Weights of a small transformer language model.
Architecture: RMSNorm before and after each block, no biases in attention or MLP, tied embeddings, capped logits.
MLP neurons of a small language model. Each row is named by its layer, matrix (down: output weights) and neuron, and shows model dimensions 128-383. Each number is 500 + 50 x the weight over its row's rms, rounded and kept within 0 to 999. Numbers have three digits each. A neuron's up and down rows have the sign that makes its largest values positive.
After each neuron's rows, "raises" lists the tokens whose logits its output raises most directly, leaving later layers aside.

L3.down1002:430513547432449555545476427523502461478542482530277459495506606484471534529544517446501481510406543508469488479507484546493456526605502570484486472448489434508540407400471517490595529493545495505496461478503481484489553495523495482417516496490492452491482609513508462503540520450465416476500265415462349494475441523435467473494557513532429589543469501423504500512490511460558553529493489528500478492642570515483443443401524584516458454521500494516581481526520463547511411585494472526529530468517539533485547488492541460511518528488547435501555519491511500557505522452451500495527477559550520505422645405493424492501492449488451469505571525571552614499539487493533602535435507452491449474517486470451485512588427454571492551540495486524516479478529788432514463473360504
raises: "==", "===", "====", "In", "For"

L5.down86:519539401489558496511401472453486415529447555508522462495461450565493438518502570569384514543428423507406468535487520503472464387426561479484518524422514421520576493458483422490467508495515535499415513489542499482483511457464477549470520452509521455447540485480546497598442502600563421514556464394510509575543461442525520515462533381541436510479547420537509494480500556518502511555435483442532488427617465569470506487399465510535461474483413554607499475502528514590499459458461463475356564518511470535471457491586495483550417550571507489510498511438532528402520567459497499566521555558485427464438475500486471473459501505427480503449560536428509461453583438515530436505500567578497428461485487551501434471481450462456627414544564395445458416538545465464512444428533464
raises: ":", ":\n\n", "ivity", ":\n", " our"

L5.down867:428521615485411534487539453580579468495416414570432602541554543558475491477498462444379540487513538592387513491555439478493489513521513568431451537410539461452498414507483413472531519479482484526504491553534578520523534485424439490431561413523531553494511565458586383570538484436423436438530398450437473461459530504479559491490481518505503562499526579414500441368452411495542476584547574494519377478512578496485559398384467524533482474533480519518498472465496546469559459419490509605508561494526487497483494461572624519579485475471522506490496448469438544488524475550499503528548484503538615458469571481551528560461512582511511491507544401656502546548531462533448604561491492469523584580480432464464515446481453543533395536479443551532624520484574631587577432534444485
raises: "After", "On", "===", "In", "Following"

L9.down1150:525526522474527523492589503546533504521448531523488453430526552474473436538449544488544561495511392545566460431537361449509407599447421485489508527538478438453450473512483496518520490507494500401497454438444483463358488562504459578530470435497504505480454443499508508602499464497494446426524512507453512490506373419501476467524489461530475517500589519548479504537461474385515474508469620577463431516539511551621444432446534485533456417533420463421579601578548460503437431497533522518457441547444440552602358485468542360488449490520418509537549373520553558394501482476447450501555579444459584463524495501470411557572472422507502593430485452484493477501408444494553536566448572458503515530480555493481485437513507539495535506552470443412509448611569528515542585408531537
raises: " the", "the", " what", " these", " those"

L5.down404:505469418493457506499522457506462532518463470431374503500491493610555533482526512374478522467455512484545499481534507590433537627573463542503503486488445496486514617408504476515582583530568508477600526465483469476521479540517476494429541470491556587563540569508474527449566525462400505524500414431466397540485437503481446434516462467481471473446388527528436486521466439516452518454502508477460489450746535511413467467524427549478449511526423516428533510435486547513500421497516529571503533541524490566539525543457556488568484499540516468523514532553501489527546468395451502492531539565489523504526689472553508496492552486464474503488431559727505518533498519472544511450476573475596548466524571447404443481497474510538486496533529527555601507531456649347387492465487545
raises: "-", "==", "===", "|", "="

L5.down1021:378464578518447478524456467443592488535570477467437501610418458521603516541463557481448484435357498487489467498535462633488486473640489545584520456525510495472480464433505574472473510437496442592480477563539487494580530484532414410529493479514464593475530508487445470566510447511484485544443431454562479447534505477485471541480440500517427496427484513513473483478462533538549535440448555490554491468576507427393492481447664422513465500474508547509539495482580460499550540505459479566476533536466473552522531498509529542496463590553536422469610446470539428493528518451495558518538447496509427438535563451454442554408484533545483431491568487663497448546523417494580445491497481576434535478502483467474608548508537547581498571468491459485500465558412625562487454486544469
raises: "==", "====", "===", "April", "Source"

L5.down684:494605525442448459552433488554380485492375454491517443535518479510550403525464490470462454448512570503540590396428416487516423537536489471474549497568524471527454526483497444517527553519511544485391548537531546405519481507472473466589534516499545566542471571541506469445505492523495471477429484425392510512568546486508530493558490504457473518531395393490489424472450497513430520535419493588511504546537513505553371504295485498497520594571509449432554582530488461530522443509487530504426485462507576537472557463570481507500429608587503560506407465523538545507422491515575471567473371578518585588471460482481458535533477571476437512486547508499539515508486452508619593529476593485495481558434511454556461625536471514584613462488440461442428543518519528518443465534605504
raises: " himself", " themselves", " herself", " itself", " them"

L9.down1056:483552448582562510592577492509464545521476463453447505508530425448458468520354504556419502513432445541533529407402450527536456529428474491636496568552547574521454483459466514506454498455516514502545485561438450527409492455524517491535526523423522504499494403579508529527461483436617442409510463486478607535454454555450407425544469564489522618497498454505511472484483547496505498447537485586471531480661464525519471420416457453514547520521508493548570460474473413437489437472497479506478563496451449554558494483504508465493422460507497506513436506457457519418522512481450504528523421426580576538506410576479457561435545453529473517602498518485501511425470538585520494491534618477549606481444537501537497484513486499495497500499494467566530453498471616580551471495485472
raises: " the", " an", " a", " either", " their"

L6.down1220:699530576549521520487504422485508442458522541508431521556510486497576507450489506411489473529576511527500463498490425503435397524403470522569504428532541505501499472460532496452520491503473486572562573497471417524477544457429582486538499565434464475447507409492506427479254482478560441439511505513543698534559437528495494449541506522571507529402527476538436444445503522507478557458487572513547499529503477481533514471461497424540507522521551503391532478722518455487525513458518471542469552523481452511561481509439555450422504541469446488532559425453417513454513572508541518474525537466533545541513463538490586471572517479501501512465533517487500510451455575531606534486438587464458558492501454536533456499484603543509487519503555477522477467446551387433443472464501486
raises: " the", " its", " a", " their", " an"

L9.down629:523471461492488428508444533516418517495485529523570500604444657428506481465454521573445478441569485487463508517452422544497442566477502564610575446532581506502535525512524484501408494503480531570529414473514554540541500446467466447519554599486485462558474580600517537665493498489466506460504504490552491548525500491528486529592570515528523548470413384517514415524435523461494460505399479570419450529572638539573535456464415536542572609535481492478504453501563485511536477504518603504461477469533554460437433494427501461505437587454514584544517475512461518474470584512517589535510496498490560515491531520532557549458527539505515455525467611575582498536484502504549608483500575431513612607518518510475584546593493487578521611471443509535488416577484602494443521480487509
raises: " itself", " themselves", " it", " herself", " himself"

L5.down731:504537500456441468525482526538480438523476445555519456537468457448524521481504597484570454488507502461522465471471505495502407477522544442505566405474559445540434534603581455499485447507502484514513526534485430393531500455436512481550457544452576531519533435515571401474540478582553489388477518451600442530449510504504453495597537591442535476442505434501620415528600566497562408483441540439493529500469572438534484498457502560543558411435510532493533436677507509560520485490519473578497466473545510496641403481462505458464510475543469559527514427531480494494519527477453579518466403499466401469461511445448412573536530462483534468581570482462502477497532486487486494447458606493483467519484553508472423466488447507485481448436440404518486511516389386401510483527475455
raises: " the", " that", "ermin", " this", " both"

L9.down920:498491447470482478479500440529495512520530460477607525485472466450605467390457439526533520502515507558559459512493523483493417518542479543505473476510421576473534483547591490505594499510466564524577536513453596591402582498546559521587459513460624461509493433440516547418478483496456503468530542535428304431512472448485503517486453540454520520501515478518512544563429478425521636527542560452533468419547496513547453477456481506463468435456468487496425491473506457571440445449516489610436556504460447543517491556602488443521583438487467439414397466562480461409526526492508471459473497526510432459515558496451461480510492511522443469471557512450470417499433405477490525537570468471503531557612530495512524533534451462487435439552504492569472503454510589497512481585544555
raises: " many", " few", " longest", " several", " least"

L5.down43:455521547472439570567511496465467450563537433444484445509395523424485462468471508455554545500473505534513461482451475424511441555526435526606598423525567506510527549496492390433536406522436553478547462480517496543514492426539482512504449533507467504485520548463514534552478521486517594458400616456531543461446460454478455470468506519508388587434530498485491525536474459551508533670457468572391511497554591392494522464448533445529516438481473490523515434474465462556405455584501590504503494610492469540600362541469490466511586523441536554573429467608510441470456527501557493519551495504509524506526449551460439506416431486524471551488522461495456440498520528557460565553437497442445457590487569459476473534427508417482446500468533422541501472476507576555447425374524519
raises: " the", " its", " each", " any", " another"

L5.down616:564518537442627392442497385614460496537490511571534487440438469508455486462479573532592475488515566465567538418437514528516396490546440439497530491504486480527548529429505522513486475389459342437534563563523502443545448511496501531627516479526505493506485523504401504587457590424464464493445534575505428409539492507572517512593553557540490498582574437587510404542512450398558573518492501514552538535538434440627510454517476422459419524444488511481534603562522430547540490558455525452496545514524456580513519490450460448468499478393389502571520593452532547490493498471485438476644518540527478457534489593513454530505578547501491608578490584518443477529487466455561534538543548458573465574528552488444483512560536533455494476642490364437518574521482514477470514542490429
raises: " them", " the", " it", " these", " him"

L5.down1303:502480466472536527473521395438508443598496407477429463487580507545497517411572439402402487451484432508480502442506464453472470516558477565454445499495558404451527521457515542583513533526440492499511519456519507526521437484481503444570458504556467534532475448560442494475590512541462609494495373495491396553482508472444474542495537460540517494463482459466500500516505487446527482460504604477483434483566496465561535497473549440441454521447495533498519521305429443514521520508512471590536573540459446450493572508416506506460444556458518460536533505485466471401485564447497486508537474429456522508480519420461572491493497508476498498502571408756456420503552515479432473487482500526508527497456518436529489543502520540481447494487502448475475419466514726526538451446580489
raises: "|", "===", "-", "====", "1"

L9.down358:441497486554512489485467544574524480528460568486362524474600435512542593521443561597428471498506503468493506457534494470514477529468596413490571470426502471566567550463463531500541510456526481443552530502585540421536510597539571515524427553452507498543549550518537466556529475505542523458508579550497412418543362553474535531567491464527522559594418487549590541503489507482522472507471536499447524459767494550520523527452507502415476439427456530609497544666548504450617437505450568500498469463514481563450455539532469528451572582490539443554499487454559475511493477479541503444540551449540497522469425513475430462538552501497465501525492480455514499550519514541601631504451470467430484446619505561517490471496517552399497515543488359509517490448459591460536518417450468
raises: " however", " the", " this", " neither", " no"

L3.down459:554476582461550425437470461518462491559440528494408501519565447496393533457458524462488508507540521557578539546474492529451470518384467463527493448428488557518541345511424493540484486495495459504499566445474496562491450354456571380481453501514529512446459419437443527432509480527464540498468505541486548520487525506475502447623557498471467492474398492460476492512515485602510459549457482562454550508435461472503468560557477536580509433440512473462650581473481425498515477459534504569517499556422512514478480472470449456541474492477462550535394460509478498465426524537533487480512501498368522554453459497516551567457478569559502577454644522492481432564515468558458542478569511544576480437490526485540473574410463524592495462433582463431537396459474576494519504583484570
raises: " the", " both", " these", " a", " The"

L5.down262:364466635445475393530469467434538462624472428422418540601509557439434445518491538481441489412379475548444467486456520593503494513571499585506477501512492575567403478455496578583547528535464425519463449361578468568531574511459495569483513490533508561553526545543496408483478486519548365504442393538478469493464501501497488568527472464546469497528504533493480527457492491512560570480479546494529446457487549469486462487524557470561482548486533530493478484433518476488549468562420461515469512419426465547413504499523529389533526490465481473498518430392538538557441510533518619565500520475466473449523509370476507490477475505572442433569488504618436538493469489514541518487455546457488556511490488408498436584506475544652547485492478479462491490507432705517555542469450470
raises: "==", "Most", "===", "There", "Since"

L5.down394:566495521491524528424535443554484473498534497488590479449458543545502461478449594529428563423546501497505433435596557461515475456469557464509478612492464490524511546547490521480499520390534586419508560527487452444490477512493473460482561516533445484501538475456590488550480498570605505500424534432423423530502475467457528362539532394563505545554540496536493536528416409356562505499460568539470409430726529512477486494554476532467468495451402433599446467511506558489490451527486589529406521469557455452525428541612523406538466533501481462451504501538444479495477542455423497432474540542531469526466302492491489501511526514565535441512508618455577498494581428517438542525494496499512466425515519550507453451579503478533522466464441508489351503464528524572502493477532500
raises: ":", ":\n", ":\n\n", " all", " appearances"

L6.down607:628489483591557475465545449514508495468460541518481596493459478578551508491458431435535524484628529492475453495500508500482462480422493512562521458527513554511484470475541509448614466505522423526518586531546393575442567505499511476533512536478479502396495434602450534576292493537518448477564515490422823601506512454448514455542464519461451589477554498490482475564520463447520501539478505487481511513501462432527513594510487501506523448463554440474459555662546501507467604449491504496430606510506461536521548559425545436525512447542487506502470431602514534400467514582548531421507553499490573506476366539526525590527535481552485551440570487508491559460493529502437543416470530563399503538484467511595390532450554499458504507499598520513464514434522372439484478424450506
raises: " a", " the", " an", " if", " this"

L5.down563:479616657508433513464507539448463520527448442485462411487456470465420478536471462543516545496468565485483472443461438492536390507517509461467578469506479519560418629560513522542513514555533514471450502495472482553568584412510457570493525513462593406486536589565374498635530613446468523497532555546472467509529399450513311468464571527475470462566524486545514420581532485428489556471467523489559519509467516464550433480468492483522467528521470541417575423424472493570464475579469507556502484494529538518570400463493552451559470632471527472503489546502467568510468529526474443540550595542540472537565353557441531468463506512474524523517431521530482417560446483493522471489465386532533454547510536523496619498463595509562527557435539494512528488543530633487430517499533568
raises: " its", " the", " them", " his", " those"

L5.down1151:542519477552517441466481540483499415605418513481556547505564365514542502502386510470493436510526458540477469557489514541578543504429489392504508488391444606533494520489554415558495449489372486467498553414570428551486404425419592517536356528500556560545494514517552445478512534511503501544553591462480514473484552442528521496467497484523493533395521508481445466501512490571464505399527503452403508502564566459514500485411463576463500496476418570447540445604459566442516452476560539524479496599474470590476491380387513482475425482465531504557449544493555433517472522570589494516494507527447551419468491489495477499548495452506489526446563519484495492489456553491555495598497529515462517412461447463527450535533433569490560479509451467474499397436471434521482530532414589
raises: " that", " which", " both", " this", " the"